{"hidden_act": "gelu", "rope_fraction": 1.0, "attn_scale": 0.177, "beta1": 0.95, "weight_decay": 0.0, "warmup_steps": 32, "decay_fraction": 1.0, "decay_shape": "pow", "batch_tokens": [32768, 65536, 98304], "max_seq_len": 512, "dataset": "wikipedia_en"}
MLP neurons of a small language model. Each row is named by its layer, matrix (up: input weights) and neuron, and shows model dimensions 160-223. Each number is 128 + 32 x the weight over its row's rms, rounded and kept within 0 to 255.
A block is one neuron, or neurons of one layer that tend to fire together. Before each block is what it responds to, as a language model described it from the Wikipedia text at the highest values.

Romanized name consonant pieces. Mid-word consonant pieces like Ch, j, h, x in romanized Asian names (Chongqing, Guangzhou, Xi Zhongxun), plus Ph/Th word starts.
L5.up70 [158 125  89  61 111  96 155 148 109 121 180 188  78 196 113 130 130 188 195 148 179 165 164 123 115 135 161  89 143 112 126 147 132 159 197 154 142 181  96  59 157  93  85  64 139 138 102 169 146 136 103 136 138 165 106 195 128 189 188 138 161 143 156 142]
L5.up89 [130  70 107 178 136 141 127 127 143 172 125 127 127 139 178 159  89 151 161 146 195 138 122 125 123 205 222 166 206  74 138 142 146  96 176 135 172 125  87 132 151 164 122 104  92 101 102 152 121 176 162 107 136 199  94 154 143 107 176 126 139 116 155 189]
L5.up328 [139 156 159 117 148  81 154 132 120 171 200 100 146  83 151 134  76 152 132 148 174 157 137 153 147 188  83 108 133 104 113 138 138 116 162 193 147 163 107  61 163 135 140 160 111 145  94 100 153 112 133 255 150 218  76  99 112 125 105 122 159  89 167 107]
L5.up599 [138  80  94  91 171 165 172 123 124 177 124  99 136 103 166 139 167 183 126 115 102 164 133 129 162 159 162 132 198  80 187 124 103  63 149 156 151 169 148  92  68 143 139 168  94 150 159  99 126 116 100 165 206 146  96 155  74 149 102 132 182  81 158 126]
L5.up765 [ 92 116 128 105 103  48 119 119 125 137 132 193 164 116 132 115  32 112 200 152  90 156 119 122 147  90  98 119 149  82 171 112 167 117 164 157 205 116 178  58 113  98  89 140  55 160 144 102 148 137 130 145  93 149 121  80 120 100  97  85  92 112 159 156]
L5.up1020 [102  84  57 171 150  91 148 111 116 126 154 145 134 133 168 151 109 113 156  95 169  89 118 156 131 147 203 117 149 135 161 169  73 127 133 184  77 149 149  94 159 189 170 122  75  86  93 156 114 110 103 156 131  79  72 123 120 123 137  85 171 164 162 186]
L5.up1152 [142 145 115  92 160 147 120 158 160 136 114  76 131  70 204 146 112 114 118 157 159 176 140 112 116 189 113 122 132 132  98 148 101  95 169 222 144 202  87 136 110 131 158 127 133  86 137 190 152 166 173 220 153 139 162  70 112  88 129 134 132 140 157 110]
L5.up1237 [148  98 129 102  86 144 198 101  97 116 109 156 124 125 153 121 119 133 177 115 116 126 159 128 152 174 113 206 100 113 163 150 168  70 198 137 138 105  31  83 153 156 139 173 149 126 107 122 106 106 164 102 155 191 100 157  85 141 138 117 120 128 164 184]

Before a work's title. Tokens just before a film, album, song, book or other proper name is introduced, such as sequel, documentary, called, known as, an opening quote, or The in a table row.
L4.up774 [117 156 121  96  80 115  77  97 112 116  97 100 127 132 139 114 122 170 130 153  87 103 187 149 107 145 168  83 182 151 124 121 133  98 149  91 192 113 120 139  72 178 146 205 199 191 111 149  95 162 182 139 144 164 112 149 116 130  63  96 112 182 163 143]

Word-start Ch/ch fragments. Opening word pieces of multi-token words, mostly Ch/ch, also m and fl, as in Ch-ilean, ch-allenge, m-ission, fl-ows.
L6.up65 [191 144 131  98 157 139 146 202  72 151  97  62 136 140 144 150 134 107 175 170  98  93 161  83 133 138  99  77 135 156 158 172 143  67 130 138 111  95  83 118 131 177 149 157 106 107 153 129 173 158 128  99  79  81 123 169 118  93 139 108 164 182 137 109]
L6.up294 [160 139 160  60 177 123 134 209 137 135 162 143  88  94 185 101 114 171 182 135 148 138  99  95 165 112 105  79 163  85 167 118 113  76 128 118  93 113 105 167 116 149 132  59 153 180 110 140 115 151 137 144 150 138 116 141 129 197 129 146 144 113 162 100]
L6.up440 [129 110 109 113  52 140  67 117 157 159 107  94 203 111 102  98 137 131 170 136  90 117 145 122  88 161 105 164  96  80  94 179 157 166 152  67 123 165 135 143 155 100 158 169  99 140 141 118 141 138 147 162 102 126  99 165 132  83 159 140 104 131 126  48]
L6.up477 [107  95 117 158 137 135  92 166 138  77 115  85 155 128 137 171 141 143  98 153 130 137 130  94 139 159  81  96  86 109 136  93 160 104 156 106 107 202 111 149 148 171 156 107 120 125  98  72 139 130 113 135 115  84 137 187 130 101 167 103 136 128 143 134]
L6.up625 [180 208 134 150 135 124 191 128  84 118  86 180 177 118 130 155 127 133 103 149  92  97 159 161 154 171 125 112  84  56 138 157 128 102 113 100 101 119 135 131 130 124  64 153 158 145 149 132 103 148 150 118  42 152 125 139 171 137 154 148 135  90 189  90]
L6.up677 [145 155 141 102 110 121 216 118 123 114  93 109 128 128 126 109  45  93 142 148 131 172 113 107 111 128 110 132 176 108 139 197  41 143 109 191 131 160  77  86 115 122  70 142 169 185 132 156 128  60 150  85  61 167  69  92 173 137 178  74 159 119 123 118]
L6.up752 [105 152 151  94 177 144 105  93 113 163 109 145 143 121 123 141 131  82 131 129 124 102 132 132 147  97 127  77 158 100 142 145 120 150 106 100 100 175 185 119 176 166 156 128 166 161  89 120 138  86 136 141  79 118  89 161  75  89 133  93 121 123 136 152]
L6.up777 [ 97 175 117 163  84 120 143 113 110 104 175 162 104 146 147  70  85 152 164 115 109 154  97 129 133 131 156 123  98 140 131 183 153 141  95 165 153  90 138 171  81  67 103 129 119 122 112 140 148 110 169 137 148 175  90  92  76 129 100 135 144  88 124 176]

Pre-name linking tokens. Fires on the token just before a name, title or value is given: commas after "second album" or "sequel", en dashes in year ranges, and "is"/"was" after a subject.
L5.up287 [153 156 106 123 149 145 168 135 135 156  93 155 220 107 140 100 138 142 103 106 194 162  98 115 111 161 158 119 111 167  87 162 129 115 128 163 227 122  95 168 135 141  88 102 113 124 133 162 126  98 127  74 139 123 118  99  90 197 142 173 137 190 149 121]
L5.up501 [209 185 144 103 120 153 118 176 131  92 121 129 205  99 187 109 119 180 115 140 110 140  69  98 138 180 140  73 153  98 111 135 121 127 150 199 198 120 172 130 158 146  96 148 176  90 105 102  99 174 170 133 123 158 173 158 157 118  23  84 122 134 103 147]
L5.up781 [135 198  95 150 124 134 143 120 140 106 110 105 141 105  50 134 185 160 110 147 129 127 159 104 116 225 220 134  97 109 109 133 152 124 155  83 192 129  82 130 159 168 148 157 132 180 129 112 105 181 128 196 117 197 112  85  93 111 116 142 114 143 182 140]
L5.up805 [218 123 163  72 142 149 135 144 146 163  97 132 117  96 110 113 155 119 153 171 120 103 147 116 151 134 113 129 154 130  80 121 142 128 169 167 143  94 131 165 142 130 148 136 164 103 152  89 156 175 117 155 124  80 157 137 133 135 161 164 110 115 149 159]
L5.up1041 [106  95 157 134 145 119 156 100 155 115 115 130 158 135 171 161 152 116 132 112 118 103 102  78 140 146 134 123 131 120 142  70  88 100 116 136 110 125 124 118  45 135 191 128 153 136 123 158  98 102 229 153 140 154 132 157  81  94 120 142 121 132  85 114]
L5.up1070 [145 179 125 170 135 131 114 160 125  69 178 113 183 167 139 148 139 113  87  98 115 161 152   1 190 140 167  77 141 118 107  60 160 124 148 135 137 136 106 109 122 134 159 112  89 148 169 165  82  87 142 115 191 171 119 153 104 113  97 117 116 134 144 165]
L5.up1093 [ 91 169 165 106  73 138 137 139 101 123  78  98 130 105 150 115 136 141 134 161 138 129  99 135 105 118 116 143  99 130 115 159 143 103 115 184 132 123 131  99 127 156 158 174 160  64  88 152 132 109  65 164 156 153 145 161 105 168 123 159  91 143 149 144]
L5.up1107 [130 188  96 137 142 134 112 119 119 151  73 120 161 152 131  85 159  57 165  62 169  65 134 156  98 129 120 189 107  79  92 160 110 183 136 159 112 141 112 134 167 101 106 155  60 104 162 120 122 111  52 123 116 147 147 143 100 142 116 160 128 125 101 104]

Person role nouns. Final subword or word completing a noun for a person's role, occupation or relation, often in bios and lists, e.g. photograp-her, activ-ist, wife.
L6.up5 [179 153 140 199  84 119  94 155  92 100 157 167 166 131 115 111 149 196 106 142 127 161 106 131 127 154  82 111 103 115 132 129 175 120  87 178 109  89 171 177 131 135 113 120 128 131 158 125 135 146 140 127 148 134 163 126 148  96  98 180 135 105 128  98]
L6.up60 [126 129 185 100 120  82 142  92 115 112 154  49 148  98 113 121 118 104 154 113 110 126  84  92 169 102 137 133 134 107 117 135 134 117 127 133 132  96  93 104 169 134 191 136  97 133  72 113 147 138 179 105 106 154 161 146  94 131  40  92 104  70 137 170]
L6.up297 [143  87 159 142  53 132 166 138 116 125 139 115 157 146 110 107 169 169 180 159  93 132 110 108 138  83 138 140 137  93 134 104  89  80  62 112 100 141 109  91 136 125 136  57 121 141 156 138 145 164 123 144 155 136 143 183 141 184  43 157 103 118 113 124]
L6.up298 [158 143 195 111 105  58 131  98 143 197 123 138 150 165 138  62 136 114 143 155  77 111  54  52 155 141  97 168 139 121 161 150 117 118 156 142 105 164 147  63  94 194 154  72 106 129 110 143 110  98 123 108 143 118 103 132  76  76 140 170 128  97  82 110]
L6.up570 [127 166 120  65 100  92 177 110 143 131 136 138 178 117 153  89 113 148 110 115  73  46 125  87 105 134  88 118 120 168 120 132  83 164 151  71 171  86 148 127 125 140 150 153 102 121  92 158 168 106  87 111 141 163 143 181  93  94 135 134  75  36 122 130]
L6.up820 [145 147 172  87 120  49 145 123 134 136  92 108 156 125 149  74 116 112 143 141  87  70  55 113 121 119 159 117  88  92 138 129 129  98 154 104 157  18 111  99 141 125 187 135 100 107  87 108 131 104  66 147  80 155 116 173 133 105 132 148 102 100 138 117]
L6.up958 [118 164 186 153  82  90 131 149 102 118 129 128 198  91 138 129 137  79 179 125 122  97  91  51 113 127 145 125 152 144 191 154 148 106 143  97 177 106 155 112  52 137 144 146  90 132 153  96 147 212 148 153 153 187 130 138  99 108 118 151 110 118 103 208]
L6.up1129 [108 150 185 195 117 106  80 139  87 115 126  84 112 159 123 102 146 125 152 147 108 192 168 114 122  84  94 148 150 122 168 139 108  87 153 171 149 119  94 100 110  78 139 127 125 163 169  99 151 105 169 153 140 136 187 154 127 143  89 160  89 117 135 105]